Weights of a small transformer language model: LayerNorm before each block, tied embeddings.
MLP neurons of a small language model. Each row is named by its layer, matrix (up: input weights) and neuron, and shows model dimensions 314-409. Each number is 50 + 15 x the weight over its row's rms, rounded and kept within 0 to 99.
A block is one neuron, or neurons of one layer that tend to fire together. After each block is what it responds to, as a language model described it from the Wikipedia text at the highest values.

L6.up382:58 70 42 54 24 34 53 37 55 75 50 31 53 44 39 37 54 18 50 49 62 73 56 64 64 35 39 67 47 57 40 39 28 59 27 62 51 38 34 43 72 58 28 68 56 53 40 61 51 61 66 68 53 44 79 57 46 54 60 30 43 34 26 46 35 57 86 27 67 47 57 64 97 34 41 68 63 56 57 57 68 26 61 27 42 45 29 62 26 17 57 37 37 48 49 50
Responds to: Relational prepositions and connectives

L5.up181:28 84 16 56 44 50 28 67 89 49 75 29 42 55 61 38 56 66 63 62 38 50 50 54 65 27 53 44 40 44 86 30 72 63 73 35 47 38 38 29 62 28 65 42 51 38 41 37 42 73 38 38 43 27 32 52 35 75 39 32 56 43 62 25 64 79 56 34 47 40 49 40 62 59 41 64 84 75 74 68 71 57 50 42 58 49 53 45 56 45 52 54 74 46 42 33
L5.up308:32 37 35 62 56 47 48 37 45 51 39 86 62 17 81 45 43 73 59 55 20 40 61 61 55 67 32 39 29 32 88 54 33 57 50 31 55 33 38 66 59 36 54 36 52 61 48 50 69 55 02 34 76 34 19 50 57 49 34 60 44 35 37 08 31 66 46 70 42 70 44 29 47 53 37 98 70 26 48 66 63 26 67 53 58 55 54 75 21 45 49 50 08 45 37 85
L5.up331:49 60 53 21 52 51 46 38 46 45 65 50 63 07 19 38 42 39 77 64 47 66 57 42 43 55 59 36 33 73 72 44 60 29 32 48 33 39 31 44 48 59 56 60 35 72 11 63 33 54 51 44 83 19 58 28 71 74 36 69 57 58 39 49 36 61 36 42 54 44 65 65 60 63 36 33 53 62 47 37 54 42 61 49 14 44 50 67 37 58 84 47 67 44 23 45
L5.up1070:55 62 24 04 39 47 56 50 45 48 60 53 60 73 77 46 73 50 31 20 77 56 42 36 54 27 46 60 60 64 36 30 52 36 54 53 45 31 50 62 63 66 67 48 36 39 51 40 25 39 80 44 76 58 58 49 55 64 67 55 23 56 55 25 35 71 45 36 35 43 60 64 60 28 51 31 59 48 59 30 41 50 52 51 55 45 57 38 31 45 42 34 52 47 19 53
L5.up1133:41 29 70 54 63 50 54 50 38 43 50 21 55 29 65 57 63 59 39 34 33 70 31 57 65 53 46 42 35 37 34 42 41 32 51 39 27 79 41 52 42 40 60 64 60 51 52 39 70 38 57 44 29 56 41 38 65 60 41 68 43 23 43 47 57 48 42 28 81 59 49 59 27 25 32 49 41 54 66 37 68 46 58 12 72 84 64 35 46 53 68 33 28 50 76 31
L5.up1258:57 49 55 29 44 47 54 23 36 65 63 49 51 62 68 37 39 53 60 40 31 80 44 15 74 51 63 31 52 24 59 45 52 54 64 39 61 29 44 36 71 55 32 44 44 45 23 57 68 62 41 59 38 29 34 40 55 72 45 58 42 64 20 33 49 64 48 64 55 55 68 76 77 39 40 34 51 51 65 72 38 52 66 52 65 57 35 56 35 67 60 57 29 60 51 64
L5.up1394:52 44 69 09 60 54 25 69 39 40 50 49 53 34 40 22 32 31 38 47 53 51 54 38 57 46 17 46 40 62 58 38 51 69 40 53 44 34 30 28 43 56 85 30 45 61 32 65 63 59 57 38 45 21 47 33 72 58 37 62 28 70 32 70 36 44 54 34 29 60 72 56 51 31 39 42 85 47 69 68 43 58 65 36 50 70 17 65 35 46 69 63 23 43 39 73
L5.up1667:65 61 43 45 44 44 37 62 61 37 65 64 38 44 50 65 40 39 29 40 69 59 73 35 58 73 69 61 30 17 44 33 29 50 57 70 55 43 67 48 51 46 44 66 54 37 64 44 42 50 52 32 69 35 16 44 34 71 69 51 85 40 41 07 41 51 31 43 54 52 66 61 61 73 35 50 14 41 22 34 52 39 45 10 81 47 72 58 14 51 59 33 33 37 64 73
Responds to: Linking prepositions by/for/to

L6.up965:68 25 69 52 46 48 40 81 53 53 53 63 62 44 59 40 46 28 57 60 63 62 31 44 61 62 36 39 35 69 09 23 63 73 61 63 45 71 56 44 59 49 44 37 55 52 63 41 79 36 63 34 51 51 37 52 22 70 41 25 61 34 49 47 38 47 50 40 61 33 29 72 58 51 44 46 37 28 50 51 30 55 84 49 65 24 49 45 41 41 70 59 39 35 52 65
Responds to: Verb endings and relational "of"

L6.up602:53 55 33 48 72 60 65 41 48 47 49 27 52 17 41 55 51 61 68 66 44 65 57 45 61 51 50 49 20 42 60 36 35 61 69 64 59 65 48 46 55 44 65 42 27 53 54 55 46 28 46 67 45 58 44 34 62 66 54 41 67 39 44 44 18 43 49 44 56 58 56 56 53 35 38 28 69 46 28 33 52 28 60 65 77 34 81 58 62 47 33 64 49 42 46 47
Responds to: Sports stats table cells

L2.up14:45 50 45 63 51 64 48 48 08 42 61 65 60 39 65 58 48 38 73 54 28 51 66 55 38 58 68 21 45 57 44 47 32 81 80 46 27 55 32 47 49 59 68 56 57 38 48 81 34 30 43 46 55 41 42 52 44 57 59 64 51 40 58 37 36 53 21 41 54 45 26 59 76 81 55 41 25 37 25 41 60 19 16 37 60 63 35 39 56 73 57 48 36 77 85 64
L2.up114:37 39 76 46 55 66 70 55 37 75 51 52 34 32 51 72 52 43 58 53 49 63 35 42 07 63 04 64 84 67 30 51 48 54 67 44 61 55 15 72 56 75 16 17 56 37 41 60 69 51 38 50 75 80 71 45 62 38 45 35 57 29 29 55 45 55 47 52 40 39 54 20 45 55 51 66 63 40 22 36 38 34 67 46 33 39 42 54 33 58 33 62 63 50 00 43
L2.up377:83 37 24 51 38 37 32 57 56 47 37 50 56 59 42 53 31 57 41 34 53 44 68 60 52 36 33 62 50 57 48 43 22 44 61 38 74 59 55 49 75 38 52 56 39 31 34 32 45 57 19 65 46 48 42 48 68 39 50 42 51 54 51 51 47 74 52 32 30 69 29 38 28 61 70 52 38 36 79 58 70 55 37 47 43 50 31 19 65 67 24 35 53 45 66 64
L2.up389:62 63 37 84 34 50 40 57 50 40 76 49 48 58 66 75 48 67 75 72 29 50 76 92 66 33 10 17 30 53 46 43 55 47 64 66 67 38 54 41 80 24 53 68 42 15 45 42 51 62 47 70 61 36 38 36 55 45 44 59 53 59 45 26 57 42 44 57 52 41 42 55 28 59 44 45 38 49 59 55 84 59 59 46 59 39 44 56 42 38 43 57 57 61 40 69
L2.up881:26 38 59 73 43 55 58 76 60 44 56 42 54 22 41 28 54 69 57 51 41 45 64 52 34 59 49 29 48 42 52 08 35 64 44 52 73 68 71 37 69 36 55 60 30 53 57 49 29 33 36 64 48 66 39 12 52 34 54 54 52 69 68 19 21 70 47 42 64 44 37 55 65 58 70 67 44 72 45 54 72 32 66 40 58 62 35 43 50 46 34 31 54 81 72 42
L2.up1125:28 71 30 65 37 39 65 49 47 42 59 24 42 70 58 38 81 65 62 59 41 63 41 71 55 49 32 56 64 54 34 58 26 50 68 29 34 57 40 55 58 76 43 54 91 36 37 36 48 42 51 76 60 47 59 43 52 63 41 63 44 51 53 28 46 73 46 57 59 69 57 43 37 56 38 55 61 50 48 38 50 35 62 47 65 49 62 66 47 53 50 71 43 67 25 09
L2.up1424:34 55 64 59 65 44 53 49 61 53 42 51 47 51 36 47 49 50 31 44 62 38 46 43 58 43 36 59 71 59 19 58 50 60 52 18 30 63 62 17 52 29 63 58 51 58 59 53 44 50 64 57 70 46 88 72 25 41 53 61 22 42 71 60 78 80 41 57 45 94 16 39 42 69 26 56 42 40 42 22 40 54 50 70 36 60 49 40 51 52 54 59 79 67 52 36
L2.up1528:53 38 61 43 63 42 37 39 61 44 73 56 49 35 60 51 55 29 45 46 46 63 74 43 28 48 59 75 55 50 34 41 39 43 70 63 35 64 55 44 43 66 24 53 57 29 61 49 60 19 39 54 41 69 65 20 36 45 57 52 52 42 57 55 55 78 38 45 50 42 56 77 37 39 71 47 33 64 52 47 31 55 52 56 45 32 90 46 53 53 28 54 34 44 33 49
Responds to: Late wiki-table cell separators

L5.up114:58 51 40 44 58 67 25 60 37 35 55 23 45 70 80 43 61 44 75 61 67 29 60 68 63 55 60 43 57 47 53 23 84 26 75 34 61 28 39 52 33 72 58 47 18 50 63 59 55 59 56 59 41 25 44 52 39 36 26 50 39 19 61 51 48 62 66 56 07 46 53 44 43 20 65 64 52 72 51 52 54 65 69 25 45 50 61 43 56 54 39 55 56 50 71 69
L5.up247:38 72 53 58 37 63 81 31 77 60 55 52 61 59 51 66 79 32 34 47 48 46 51 47 53 53 28 55 58 58 46 27 65 32 50 48 35 39 50 43 46 59 41 35 67 43 57 67 48 79 54 12 41 59 60 31 50 46 79 60 56 46 38 56 18 36 25 40 36 69 75 51 40 84 54 54 54 55 38 30 51 64 33 64 47 80 37 45 36 51 57 64 32 39 65 46
L5.up434:61 74 53 52 56 21 50 38 30 69 54 44 47 87 46 51 37 51 54 62 77 44 28 54 29 30 57 61 54 62 58 40 40 46 48 54 19 37 55 52 55 74 56 39 39 42 68 82 56 39 29 40 42 33 42 19 43 36 44 74 41 39 23 66 52 69 53 50 70 62 44 47 46 46 55 88 63 53 58 20 44 32 30 53 43 46 67 71 47 19 42 70 50 74 67 52
L5.up545:58 64 49 58 45 33 45 46 64 70 69 33 35 61 70 51 71 57 16 67 40 55 70 32 32 45 26 56 56 43 30 51 39 51 61 50 55 45 61 29 51 35 42 72 66 63 78 37 27 47 38 38 44 42 37 55 62 45 57 30 31 59 70 52 30 69 74 57 27 63 14 54 61 41 26 60 61 63 74 43 49 08 51 56 61 29 52 73 45 26 56 88 51 62 50 24
L5.up814:53 57 49 75 45 61 30 49 53 58 62 67 74 33 57 46 33 63 50 63 59 70 66 56 40 62 32 48 73 42 69 42 49 29 62 63 22 46 94 79 39 39 55 52 65 36 54 64 70 50 54 43 83 51 72 41 47 43 53 44 44 26 44 45 66 40 45 52 81 62 00 58 59 55 38 43 70 54 14 46 65 49 83 53 53 38 64 37 40 56 28 21 39 68 40 27
L5.up850:40 39 67 49 35 50 57 78 43 48 65 35 60 61 39 54 36 66 61 45 76 40 39 22 29 65 29 75 61 36 52 13 43 58 53 32 21 49 50 69 43 34 44 46 50 48 18 38 43 06 45 41 45 41 51 54 50 57 52 47 53 41 66 38 34 59 76 51 55 28 44 41 54 41 54 40 69 64 72 45 32 47 44 40 64 57 66 57 22 36 49 26 70 48 48 64
L5.up936:61 51 38 54 43 40 42 51 48 57 43 66 47 62 50 77 42 55 47 78 61 49 47 44 68 59 16 59 51 50 44 50 58 39 61 51 33 55 19 53 51 63 28 50 82 65 54 83 89 54 62 47 23 43 45 30 58 51 67 63 40 47 75 41 31 43 49 60 64 55 43 35 69 66 46 64 46 67 18 34 34 56 44 31 58 46 45 51 74 47 16 76 65 33 58 74
L5.up1784:54 64 30 44 47 69 53 34 23 60 71 41 39 59 44 51 60 65 57 46 44 42 50 75 52 58 53 49 65 39 51 67 32 36 65 43 44 38 39 47 82 74 55 34 64 52 60 47 48 40 31 45 45 52 24 49 57 77 50 29 41 53 47 41 46 22 76 46 77 30 43 70 37 49 51 61 52 80 36 67 55 36 58 60 45 38 73 47 49 31 58 46 24 46 30 55
Responds to: Partitive "of" construction

L2.up179:58 63 64 49 53 84 48 40 58 37 49 50 91 28 51 40 48 51 59 47 62 38 45 41 44 30 56 36 77 39 43 34 88 78 60 47 52 41 51 66 39 94 46 47 67 35 43 63 55 36 47 48 64 45 54 67 35 40 59 60 58 49 23 76 53 36 63 52 50 28 50 18 57 50 53 53 67 42 35 46 43 39 39 72 49 62 60 56 64 67 38 82 49 35 40 63
L2.up198:52 82 46 53 54 36 53 49 48 48 52 26 44 43 78 58 44 43 44 72 67 57 38 27 28 89 26 41 49 52 46 59 63 27 58 38 51 52 60 84 61 69 50 39 65 19 40 22 43 43 43 69 78 67 64 39 64 34 49 74 53 46 62 56 81 29 70 37 50 50 47 66 42 47 70 40 46 37 43 42 59 61 45 60 32 21 63 35 54 59 23 37 17 49 69 49
L2.up383:53 53 39 60 47 44 53 41 48 71 44 49 45 28 51 32 42 67 35 55 45 45 56 47 39 35 52 68 57 69 65 53 63 64 44 57 23 58 62 49 74 48 44 61 34 55 41 54 27 51 63 54 56 53 46 58 57 49 78 78 39 37 35 34 90 63 52 60 37 72 43 66 35 40 29 62 30 60 46 36 40 60 81 58 44 56 60 38 26 61 51 63 39 77 33 70
L2.up562:57 76 34 50 60 26 23 53 46 23 38 67 62 56 46 69 32 73 43 34 46 69 67 67 42 46 65 49 78 56 37 80 23 38 38 67 48 56 26 34 54 31 45 69 41 78 59 70 47 50 61 37 51 59 87 44 35 54 48 66 72 65 46 70 47 72 56 48 45 36 27 68 59 26 64 45 29 65 65 40 54 52 62 53 29 51 56 32 41 24 50 52 50 35 56 20
L2.up605:53 45 78 64 50 48 64 40 52 43 42 54 53 31 39 46 47 60 31 60 45 36 64 62 50 40 55 42 58 60 54 46 60 37 57 61 35 59 54 15 35 65 73 44 59 83 53 65 52 63 69 52 43 49 75 62 23 32 59 55 23 54 33 51 46 61 67 81 70 60 51 79 35 25 45 62 58 42 44 45 29 77 64 69 72 07 57 31 38 58 44 42 41 55 65 58
L2.up1103:70 60 63 61 66 48 43 60 67 49 72 77 51 49 31 60 23 53 41 51 49 66 22 56 51 49 29 76 51 37 59 29 51 44 48 63 34 68 18 36 21 46 55 51 66 59 31 68 71 46 46 60 58 45 33 20 56 67 44 76 67 32 35 55 59 48 70 70 68 48 36 57 62 62 27 51 52 32 65 69 63 49 38 45 54 43 37 50 87 50 26 44 54 46 74 42
L2.up1213:64 56 39 60 45 38 67 41 67 52 39 56 36 26 85 57 57 73 64 79 56 59 55 41 25 41 19 77 34 32 39 87 53 69 32 26 36 71 77 47 39 37 57 62 53 71 67 81 58 74 39 38 53 58 59 65 47 46 54 53 52 25 60 48 54 40 47 51 49 66 52 37 79 40 67 64 54 33 43 63 79 54 34 46 33 51 37 66 51 17 49 70 22 37 21 56
L2.up1313:53 60 43 54 52 32 63 26 26 47 45 67 22 39 60 40 34 47 58 60 59 35 79 33 37 52 40 67 47 33 39 39 62 71 23 53 24 56 58 54 53 53 51 55 24 77 54 66 44 47 50 43 53 42 80 50 28 50 84 46 56 37 44 60 41 45 54 63 67 63 63 63 60 56 74 46 56 52 58 52 47 44 50 74 44 43 64 38 41 40 34 63 55 81 41 70
Responds to: Spatial/temporal prepositions

L5.up153:37 41 72 41 71 42 58 40 29 53 61 43 79 35 71 40 48 25 73 57 45 42 61 55 62 54 19 49 73 75 54 50 52 50 64 38 12 13 35 40 44 30 51 42 57 47 33 44 56 25 52 60 53 43 55 61 65 54 51 35 54 42 57 69 41 68 66 53 30 24 66 53 68 47 48 57 29 39 47 55 56 57 29 43 64 56 45 66 48 51 33 60 37 45 70 47
L5.up442:42 35 51 61 35 34 41 71 40 49 33 62 83 26 37 32 58 67 44 46 42 46 59 49 51 45 38 73 67 42 79 26 52 44 50 51 50 32 31 56 29 34 34 40 44 77 29 46 39 50 44 34 19 59 31 42 57 67 59 50 33 50 49 44 15 40 43 38 72 35 45 56 69 41 31 64 47 49 47 48 68 55 74 24 51 63 81 37 64 60 65 36 40 84 84 14
L5.up499:61 46 39 52 33 51 48 35 53 44 67 66 34 52 79 43 48 87 47 65 38 43 40 40 26 38 77 62 44 14 67 45 60 88 51 67 72 35 68 35 45 43 26 42 75 76 40 50 34 46 64 28 35 40 43 54 63 40 47 42 43 80 50 50 42 51 56 61 69 52 37 64 42 24 49 47 37 42 47 47 35 39 59 37 42 27 59 19 46 68 59 62 36 56 51 34
L5.up638:51 60 45 38 56 46 67 33 31 66 42 15 62 61 37 35 66 52 37 49 45 52 70 52 23 56 35 80 63 66 77 62 45 74 70 45 48 49 53 51 66 24 39 49 60 50 77 26 20 38 69 38 36 41 54 69 31 49 51 59 44 69 38 55 50 70 59 22 55 68 13 39 39 38 07 49 58 34 75 90 56 57 43 54 32 58 71 45 15 42 70 27 34 42 30 20
L5.up1227:42 61 60 59 49 33 60 39 73 79 42 32 32 66 76 50 21 49 17 67 46 70 61 50 28 31 34 47 49 36 67 51 27 48 31 28 61 41 31 65 56 64 59 20 52 45 53 44 44 19 72 42 47 38 45 48 49 34 52 54 51 60 60 51 77 70 56 42 57 45 71 67 60 19 46 47 77 64 25 49 54 74 35 53 50 57 36 34 45 64 64 22 59 65 40 56
L5.up1363:35 70 24 50 56 35 33 44 60 52 58 37 54 51 44 49 47 54 77 53 61 44 18 66 29 67 60 48 68 38 69 48 76 58 56 35 80 55 28 77 85 47 62 39 37 72 30 33 83 39 62 69 31 41 36 24 39 53 57 53 61 47 72 29 39 55 78 81 78 37 93 25 56 61 48 36 77 41 34 45 31 55 22 47 68 54 47 24 54 21 33 27 49 44 54 33
L5.up1552:62 44 27 47 53 61 46 50 62 36 67 41 42 35 56 51 41 43 56 56 86 47 58 66 61 42 19 50 64 76 66 81 44 72 65 67 60 62 35 46 44 59 60 46 38 63 46 58 38 26 63 43 65 52 71 28 46 63 69 62 50 64 42 56 41 47 64 50 85 50 85 55 13 32 59 44 68 41 77 55 31 39 55 56 40 65 44 49 39 54 40 40 54 45 49 22
L5.up1570:02 54 42 85 52 45 44 29 62 42 47 56 71 56 43 70 50 76 59 50 51 69 43 56 34 35 67 60 35 76 66 23 47 65 34 27 53 74 48 38 64 86 58 55 69 57 53 27 56 61 74 82 63 58 48 25 40 65 87 75 54 56 53 45 56 53 43 53 44 52 71 35 60 38 45 60 62 35 42 34 63 35 31 59 38 50 35 53 48 46 39 38 53 41 71 36
Responds to: Table cell separators

L6.up230:56 54 41 32 62 41 33 52 45 48 53 31 51 64 28 62 54 45 41 54 61 47 35 51 43 59 29 06 56 65 30 43 99 58 30 60 23 32 31 43 75 41 62 58 41 56 41 43 45 39 57 65 50 54 54 59 30 55 38 55 41 49 19 49 64 53 37 40 14 63 58 63 25 32 47 66 46 43 67 54 46 65 44 66 46 57 44 44 61 67 35 54 16 39 25 62
Responds to: Leading digit of numbers

L5.up457:28 46 43 65 37 32 27 70 15 56 46 52 60 70 44 35 47 64 52 44 62 54 63 47 44 42 21 34 62 34 46 54 70 68 55 31 65 23 43 33 31 57 52 53 54 17 69 46 32 58 64 48 38 52 70 52 69 54 44 47 70 61 56 38 38 48 60 51 79 22 21 63 34 47 53 41 45 53 65 48 46 71 63 30 50 39 47 55 67 51 59 44 59 77 54 73
L5.up657:41 39 37 64 59 66 23 83 59 29 60 37 51 93 52 75 28 51 73 39 66 57 20 35 60 46 85 43 34 69 39 66 25 60 74 40 60 30 51 55 48 46 55 81 44 39 64 48 43 39 64 54 44 94 74 42 46 45 48 37 10 21 29 58 47 45 59 52 34 47 52 34 57 57 64 36 50 41 63 46 57 48 44 54 65 63 54 54 32 49 33 50 52 25 46 60
L5.up763:16 40 48 36 30 47 61 35 89 51 65 63 43 61 51 53 68 74 55 28 45 40 59 45 59 75 77 22 39 41 23 44 55 43 73 58 50 52 58 57 53 61 65 65 50 64 57 27 57 53 81 50 53 46 49 66 50 86 39 41 35 50 50 69 62 16 51 34 70 47 62 63 72 33 31 31 45 70 54 57 73 79 27 72 47 85 62 36 17 42 39 40 29 43 78 36
L5.up945:52 42 46 59 77 77 72 55 46 31 64 45 59 55 58 49 58 55 62 63 33 39 77 62 51 37 51 43 54 62 79 44 54 39 46 25 40 29 36 80 36 25 48 51 44 35 40 53 56 56 69 61 44 33 38 35 51 39 49 16 37 75 51 66 37 39 78 40 34 77 53 66 48 39 60 72 43 41 50 16 63 47 38 42 43 51 56 44 57 65 44 06 50 22 55 41
L5.up1158:33 41 64 54 71 31 57 62 15 30 55 35 61 33 78 73 54 66 46 65 62 41 80 51 57 51 53 38 80 61 49 59 46 50 76 58 28 87 35 31 62 32 49 51 58 49 47 70 44 48 43 76 46 70 42 37 41 47 38 50 32 49 44 38 46 35 41 38 77 52 36 74 51 24 60 48 50 67 43 69 83 63 54 49 35 50 51 38 39 70 66 53 45 59 58 67
L5.up1272:33 30 60 25 53 32 27 23 64 40 72 27 37 36 65 61 67 45 70 69 47 52 59 51 42 79 38 46 53 51 57 52 47 71 36 40 43 49 32 61 31 61 57 42 28 66 59 49 50 47 48 60 44 32 55 26 51 67 46 51 37 54 54 48 52 61 81 41 60 56 59 37 50 32 51 26 74 59 46 80 52 49 42 53 22 30 37 38 42 56 44 28 26 30 38 77
L5.up1284:38 94 52 59 38 46 29 52 73 30 64 48 64 42 52 65 74 42 51 76 84 32 45 42 20 41 51 50 18 75 32 42 78 62 84 66 49 32 41 49 42 36 51 75 74 46 53 33 38 21 64 57 30 58 36 61 60 39 43 49 17 44 94 51 01 81 57 57 58 72 57 43 55 57 54 78 51 65 54 46 55 64 41 37 30 51 56 34 43 54 55 41 55 61 59 63
L5.up1445:56 30 33 16 38 40 21 63 30 29 30 49 44 27 51 61 55 34 41 57 78 05 26 58 42 44 38 42 54 65 31 57 58 49 75 72 25 18 82 23 43 33 70 45 45 46 27 44 57 51 43 68 47 66 84 59 45 59 51 38 31 00 74 67 30 30 59 41 37 42 65 57 73 63 40 43 24 44 68 36 41 55 79 25 42 59 57 52 39 60 34 29 39 69 74 58
Responds to: Leading year digit

L2.up774:38 75 54 39 59 58 27 79 39 52 51 62 67 49 70 52 78 50 52 71 45 29 69 51 44 72 32 40 31 52 71 65 63 40 84 59 49 32 44 32 48 35 97 38 55 33 58 28 80 64 55 51 55 63 48 37 26 51 26 42 57 58 30 45 47 55 19 69 57 47 39 48 22 32 49 54 32 72 40 24 58 21 41 39 59 37 46 59 47 50 39 68 27 60 18 46
L2.up1062:35 38 41 43 50 54 61 64 28 49 64 65 67 65 73 91 58 73 42 42 77 71 38 56 16 77 44 39 50 58 64 58 51 26 84 34 29 65 55 50 52 33 55 46 38 60 43 58 66 42 26 59 33 62 57 55 73 38 29 27 68 51 45 54 27 77 65 19 30 37 61 64 14 59 39 55 36 61 64 38 54 49 51 42 59 53 77 54 29 40 41 66 47 52 44 42
L2.up1236:49 50 61 66 28 13 33 40 22 69 65 77 75 32 40 46 36 37 38 61 55 21 44 56 39 43 69 53 32 53 45 79 72 51 36 47 76 48 49 46 65 57 29 56 79 33 44 64 62 25 80 31 49 59 47 63 58 55 55 31 42 50 37 56 50 75 48 55 40 47 56 39 39 41 58 62 44 48 68 48 37 61 56 27 58 50 46 66 39 49 72 35 41 51 61 63
L2.up1266:07 63 42 40 49 53 22 54 38 47 85 61 65 49 63 52 34 52 47 55 20 43 50 45 74 56 72 59 59 57 42 62 56 55 75 50 71 40 58 48 53 79 46 60 28 62 42 67 89 45 40 39 56 39 51 67 63 37 83 55 62 42 31 40 71 38 61 72 56 82 55 46 43 57 48 49 32 52 61 62 65 41 40 63 42 55 75 50 52 61 29 56 62 53 31 77
L2.up1379:52 52 52 51 31 17 58 70 33 45 36 33 53 50 62 62 52 61 61 77 30 63 53 67 41 36 45 27 60 43 33 40 35 84 51 41 35 82 37 53 72 64 42 30 66 46 41 43 37 65 13 53 36 38 60 53 58 19 71 37 40 49 56 47 60 37 53 31 52 43 55 76 59 76 57 77 60 63 46 52 65 44 41 58 33 59 52 43 57 46 60 58 48 61 34 42
L2.up1660:49 66 19 77 34 36 44 46 56 45 47 36 51 35 67 59 87 69 42 63 49 58 36 43 36 39 24 84 46 49 43 43 50 50 75 43 57 62 45 58 73 81 23 65 54 40 58 60 45 55 50 23 65 60 63 62 42 31 48 34 27 27 72 67 16 62 17 63 45 29 61 49 54 47 73 49 56 52 53 42 52 57 57 36 51 32 52 78 41 39 57 30 39 84 37 60
L2.up1712:52 57 43 74 50 71 40 82 35 53 44 43 16 46 54 72 64 55 69 47 55 40 78 61 46 60 29 47 35 37 32 53 72 27 52 61 36 26 44 64 44 66 46 51 50 53 65 42 73 49 71 46 24 48 58 48 60 54 64 40 47 29 69 50 47 65 61 65 44 30 59 59 74 61 32 51 45 44 75 34 37 34 30 48 64 56 51 60 43 79 38 51 37 37 63 40
L2.up1768:57 69 27 75 47 31 49 68 59 28 76 20 63 53 45 40 70 53 60 45 47 47 48 50 59 35 21 88 40 26 79 60 59 71 58 43 37 37 72 30 15 52 42 75 40 16 53 50 45 47 47 79 52 66 54 27 48 53 60 78 64 43 33 73 31 31 40 46 57 61 54 50 54 50 42 37 38 33 44 47 39 68 30 62 56 47 56 44 65 64 14 35 38 70 27 39
Responds to: Table separators and year digits